Weights of a small transformer language model: RMSNorm before each block, capped logits.
MLP neurons of a small language model. Each row is named by its layer, matrix (down: output weights) and neuron, and shows model dimensions 0-191. Each number is 500 + 50 x the weight over its row's rms, rounded and kept within 0 to 999. Numbers have three digits each. A neuron's up and down rows have the sign that makes its largest values positive.
After each neuron's rows, "fires before" lists the tokens most often just after its 100 highest values on Wikipedia text that the model never trained on.

L6.down269:437473485575527459573523429544499444403505444431508522493462478526506471617495480406477462568399535528499493555525539509584579516502437523453532522503531583471465555512528464522621555477512515359495469493531509543454540538474554560499516473522531448495578445537499561497531509525548524468553485504515486504536445494487476502467528496438488468541479507463452558451541500426468482527513442506490445548481408495433470493530488453503475489479501552462429512617613567475537557394586420442440619563529573464462587484589526579521555571574536477495472606549416485651512515513450430424
fires before: "\n", " %", " Total", " Pts", " ±", "  "

L9.down245:529550457459442609497432418518498486552406382551525485457574539594435545539491470625386508488494508469546488478558429496503527519500453459465430587509506466582433483497530470470546577535430531564538601495477490489516471426588585491475476447460422583541483456477415478467491479455489473516542567532464544439507610451461526498543502481403463527512573471532481452533449514491495534543581546451497483508616511511551465519572531462434367439481499489497517455507514559473380459519500430474470441429466518417451445526433551467421444442496501528442527524508523472454496423539473579571
fires before: " |", ":", " of", "."

L9.down205:451527406441528511556445564392521499470583499438503449526590439514575466468527510507519535434597591561465545579440610501527501589570598502491417525496433525541485555501482578528388502504388462450503440499405570422497519525486476494495496540483530474494502541485494416432458469396439450529420574475443515523529530556512506461452481599478512489381531602642484483445536520464547569485580540568495565571561494479547473497509497491470512438478498544497490530501558501496464470570512540469463557524481590538459517459498508474466504546549411500483472447466585476491490472548486626466
fires before: "s", "ent"

L12.down17:494501532561448533496582475544528505545497532531406520533469584519467457480507471533430526496443467519532517404466330533498504454548441455482480479385516564551526574525451545481440494550576489498519525503549541550484573486487551452527494522489491488522417512496513537431500467469456547558511507490499526420415493474479548501491530524446457560536507483520472561506481478515488521463442433628481596367552566472508598537509540431501561488283601494500504453497470576568541503574452435511501512508530631450537477464463479620492480541442456464446422448562544438510501458572451491508
fires before: " |", ",", " in", ".", " United"

L10.down131:507437406424453400459519503523564423530519528585595526475517576482512498582401437410614521525558469534473501475590475394503477561467455467522495418392491539353503562480495486518489554532530533457466591485530502561533482500544551505563524519464497481514504545484550518457481570449443483536476509527538387526491569558511493489507508502537464526533533634415508473505421487503459495457464523509495478492490505547508388487511549449465506455560479473538538466550517489490477428414508454556549556522386420531555369555525500580485467596530484476498488463456498447574615457580521491578
fires before: "=", "g", "'", "ing", "on", "ass"

L10.down216:541451484434527424495475470567428594619454487537530489554474531559406503546585385457509470531469548517540569508476453439452538546553478427542419472503493564426524523489464523421557547519509533452509500561530540468467517531488506518533494545519528493494564586468453554440451601556456477580504502513599451557514516430574565573532402561416488493489439492518531535601566441478517534452560516493484516566470438526515539600481535467486435355388565487416375491524514456471499474545490442487553476502474543513442539481503600538541495513461525427492511481518499521467598569525587530574
fires before: " by", " in", " as", " with"

L9.down312:486482560544561501583529492529468454557483554456523534436500459526548453492561467442506534509571457486470587537529478387461518508473507493530601485514418509451568459433466517531595470416443512564445496450515486438543447463539538481465516513566389555390409491493426470456393450537529457443468461447455445453530560376493427539501455511505532565528604589495597532549429515478550483543475451436460532485516553592533468534507411521502492407625455517530530522498522585532478483496493486599492600451513394522530499458532537476473391473510533525548502480468449422552551513417529513447
fires before: "=", "\n"

L3.down373:499576561458591460560495502516506477498509586479439497483460544516476523492508451441498420532444552423461543473544457499526432534599449590492492560463581534589516508463592473525457523418504489429547469400541544531465485502537539408499482427467570587555555368448455544457441556416543431462573564411512457546586497471486464518536496514585510510511457490513449451541488476596564487457477491516523554553589421519494470475536478520519523522655464551462487490459440551455487455508463584545446518504397411468472535523442515436465581532448536523477567553438534560538405463434444487467
fires before: "=", "Population", "pan"

L12.down113:490532473469534515439434518492461506425451477501567490455525465424473451518522529475619587505530559482450503452478537485416523460497450519492517494437539442553577470498514465507486501481485508531596508467503458476458527444587565457483461516366414525552570501559573517546487495532510480537477539431617485466513450456504545434502476425534543465515531550419564442541445485505546529500474516422530455510551425527521508430490363486524537649704515511548485521458544536442540417464540451547527551478441454526531577524440415478507485568547540464533400585494544579468395463501556512496
fires before: "=", "-", "The", "In"

L12.down493:508524573616540514490502403551488417555539600514504515400533482515525514514514473525596532489458616524502493494427496546565616579602457485486511493563563483550520510547556512465486511552559542525563462483509573545492522543462394475546481508491481357503514521499424594498471544485491454511550506542448499497467474481486507480533505460495521542546490478441549492549485576492502509578536429491443473485613482588545402467514392470548487481522491524473546469477558493508471586517459542605464401494457529480548533482502487438470520456619503500481603433604536404618418553450429512447
fires before: "\n", "\n\n", "ive", "one"

L9.down502:488581432537499504462503436469417532493511380582508594439440454440441372539624487586472511487459448585538531487450446434504480573513378469526405528551510546514384558536492467489493382483455479502608468536506446416539521546436529500495454441494530598504510481586519539455515474480474444446509484531502501562495493570611468469456439544578514507488570458492524568495480467490543444453501511452539419623512488470569528505454451503515421492456585515425494559533480518479538537473528478493458500494539548470452482536468499422398596489494412572493437435502495501507474538483438435474
fires before: ";", ".", "\n", " |", ","

L9.down254:434425451483543532436547427459456522539527503510523433431485458427525485454545494476536470575513551566578498534498513568511549485542410590505539538553485516424506530480577539408475564474492587445472488516421564527485555524473433450522600430481536592542549537510409532422438565462573510531635559471476465513502594413556438591545507522493463555411542464484487433541479484442438555520508473488511612512485484554472515507549421449492466488660452495475494495547484460499521471530474561604474413392574545497489479458556502528472535464497507538530466567428481593519586495503453481460
fires before: "="

L12.down49:498499506498402570503436536473490507503479447514421493554528510591506464464524509492539525541499584534550372544479551481501537452519500555549491538521547480572456495477445496567539541451443536504502540543572499538540487513595478475502562479496486463536414470422498455534517480518501471532515421502580505490462458566578383582567534468554458454570538535428460589501491474482507434503665501473515481498510530534510527490572546558435403477550492418498498458537327560529601442641495505595533548521462569478536470544483512606479481454505466431582506465511382567478494512532404538482
fires before: ",", "–", " Francisco"

L6.down237:533466523551576427436517560439587561441514481469553540444536395524563462554423467517512558505477581509540515521411409512520592499520557535547590503526491461474469501502518459529502477513546497501477405430606495505587422477558505528442475534506465546493477508393592542494559515516406566493501495592423427541507532607542492502516473524537437540399484476464510492445546484515370494421523437456442541544493538427498579499499489464463499442415495556502557548499506519520519485540537566555553568562475649591546559574525563474488513530491563445591488528497466513547460500507399450435
fires before: "\n", " .", "-", " —"

L3.down221:529446512469506512505538464587445575506468413468535480441476465518502514453502413455502497490587511486479602485459419585553482571454475457533512524573581432547419514611447496462494531415474515551529455447465540562506457423437452482496391549496506448548464479553427532482610474416510488549505422479521584392505502564497464455455472452493533471558492453569434478513544474512652425397437491504473607534561497535457494529505576465503527551395548427463491533486513518542458484451542550550491469509470518576445533466441443553542519549556397444477553511457475563482513564389560497534
fires before: " |", ",", ".", "yr"

L12.down238:523484459582469527550507444468479506455495508490532466534470417550421535523578504498491521490505457494435541503500506546471490558572576465506505494397416495563482421491523523532427520521542535480498508436479478467458563532511469422451488545530557488591492505399558465407511468387569408512485443509441566528440475520508482553435442500410452554478491518516489520541496542486469559486587357509570541509619479425553584466545526495463461400471596534481513478464489494571507502526459522466428493557554524427396492517344482464440485500460469499524378570437571625480521406501458521562
fires before: "s", "."

L2.down366:422533418380545471513559533508475574535431488464512570419465498449488512489419604453524523502446552457523517492463551519483564547546460458424592497511474484499445525484469429477443500475504522441510491445461568466488465527486435511447534549483491543473468494516512458549475543450510414428434545474561489529480535377589478514520488574472482551482579494612530481470567521524479485497489566419487557549395567606467490584545520497494533496563434611562501532426373528538509453494396566537441577492436419541581523451501449493510478514465520451590594503508516432414455497444486384465
fires before: "=", "tor", "ting"

L10.down151:414485518541444545467454517628509534510485461503514462468456542453515530540502496449573614488398465469554560572434567521466570488497434581493482593390500450520585501579475503429550418533455477497523523602477451581539536565491491493451458455436460494515429409519500487574552450539525437539478538560594548410567542497413511439534504395455508519457395560486447487570471443462494464488485563552515483505520446533525583523473406504636544464512556456459490469560498484538545489439478556479466564484509420545579405496470467526502497490455579540542473512538558444437557479475452541443
fires before: "|", " |", "}", " was", "%", " of"

L9.down185:510540581488479512563559510475447568425443503483404508563538482548507480574556433433451487468556513434564593509462478572531496517446449466527460567557463446469505520468414494492559543549521448532539495603510475461599524489493481500449496515482533596505562580481564430406507518437458595493507487523510478556533539481621585509536508542422479511504476528424521502518494559574499557432454539452457498587510564401525497485446478454416443484511562518453491496534439530546573349499388452499564497499494477592364389546486524481457598486539585535464533482454485506524461560514544465453
fires before: ".", " in", " by", ",", " on", " to"

L9.down247:608509557492511497612561430409538519480514550473466532478467530451461536499553516477467548577411474418471537492582515544497448498523503492443552575534539444508620509455547447478501510556393494640578538469301503533463474530421499461465474482409502539513490498456488476589507436485497537525444411463498455477533462409423625466508509519556441569429519546479504467457484442469538542561510449465519531467439507535482478462461535475575438530601535514399489448459473486539513464503540473417552536507520543563462530535545406439546433520476530531498570491421556507463508545431550538511
fires before: " |", "  ", "\n", " –"

L3.down252:530545502486519416433514531539490507516624510510418529488491449488504486550472528521565534461537493512439462493468426519480517426509503508461631499509474472558493558550546493454423519568414547422478481508459488413516544495507370496514531513455445427494476516459512453443548503479476535583494581411460543512521442459506512570436542496489526592491351474510496399454500473563439500442446463460515521479459501430551576612521549410507450409503480397483532548493474384530483528504538524503515513514505605596496387556493392389464495614530512488552519477406567560534465518507554514496
fires before: "="

L12.down407:475543376469450487507521417519453539551479409453468493493495499440560461458488504522481490505426567419560476488397467497493501557462459475508473558535528483532381568558495528368462543488425627564474489541563522557486442594449547425475581487476581452456632468430527543479521397531412574536484454497534485519507585455489481548531419551489406525471507511502440492584460370497482480546562530521521505570581486547507485415431494464453517533523436470478388464505477493534470506520491497542528574485512429484543549428424474482452568487490491450535440502454484423517563471428456556452
fires before: "d", " |", "r"

L10.down45:562511443415431491540511534537390463477545492561450517511442468461537462458472453459496528517493485504545551524475494462440515572397460465473511494552445528517440525418441479498568568448456416607507515490466407424501607460561562476517544533507457521422635538551575447498576601444502420609478446475472516478446570418508523537574420518540476597564515572494493503544565453556525495482518524564427481479439437437499525405531520523448501521605425479465503581444446551550410455509405516504542505511501572364500504495536510531478509510418508511538493519555560484532482553449507544549
fires before: " as", " by", " to"

L12.down226:530542497522500541527559455510504543535566521600482436479571506490501467518553415494537599389473559433596548559497441508573573438482571551421519508445523419573444452500435531502522482553528469582507490564435512426467502571568403588466467508521445526577475528519464488522484535496464481537544496552472489552444521472460528502480553451330464506477365531518605560499491540562505585552421631520520516506501519554516510531527487459453492535473555458472470500531485426460566468508511389444475486599526436545436526522468465488438519544444534467396478442492517503490461633493501573512
fires before: " as", ".", ",", " to", " in", " and"

L2.down392:481431557528579411446536499506495457429459478525512525470437461533520492589421462492457533517517524561439516587443430444471443458565483453415637527435505497411560519399543473516529492527497476499518504489370455550479457431535459440554575435508486406542516558478451639513567537458477481553578565442465476527584514448537499478428514523545480552504419519436472438555454572526493518599433458503460558456487478432437517512446534416535441484545509464518550528476508548516455502537480447547545536513388596535578523621436482445443481425552480517480491522531508575515507552440517449459
fires before: "=", "\n"

L12.down441:493570524469433567532476388505510502559545503468493535466403521505552446469566402463564580505508584476390528435481467521518528394557422525562583547531447534507546544479540478479489522474499480513551570514403493491580435434425485469531478569471482444484488529579476500469546540531514442570554487524546448507496476445474510523595446507532528553507424518495505431558515388554523435397470546513463497505531516625452462487542513441550449558435522483481488534520457397446455409502493433493391360524530516439595550528520492548523576555565502540440451551431511450494529608462544478519
fires before: " |", ".", "″", "′", "а", ","

L6.down69:516452451521533542499481595451597488535564436481431511558514519481514489532451440406444501489481563497526554522434493511566428507524543439493495502420543550554447535587591493563543484563635523495524425570570562481517475500583588552459546494512548532536551429410527512457485441481456492522510493490457522489497465503508594407625493565337466476480469507516521472489627439515526554510506491521510495479466513484533507584447513398463515564528514489472472584622517484443502534480455437483524544577554559423458534541557465513497601472581466521487429521492386478543489522412522552434
fires before: "  ", "\n", " Votes"

L2.down206:534526466506446443594604456554526509540470414488623567455448487443424521470488410396430429536521529568488564565499436437403421617503475501516521412570574632448511398475484481537544476544426438520534540582452584466503465478495431531453514571440565539521477467519496532459506484472472453564449478466498417462534516521517446434511534351543499517485449592512478463512397405502481535526509548474566469573519492495472472518509479515523517475496498557481461491507562506549447460501539572557500446396520571460537535521418526495442471505477446542454526459484501434430428533471438534501
fires before: " |", "–", ".", ";"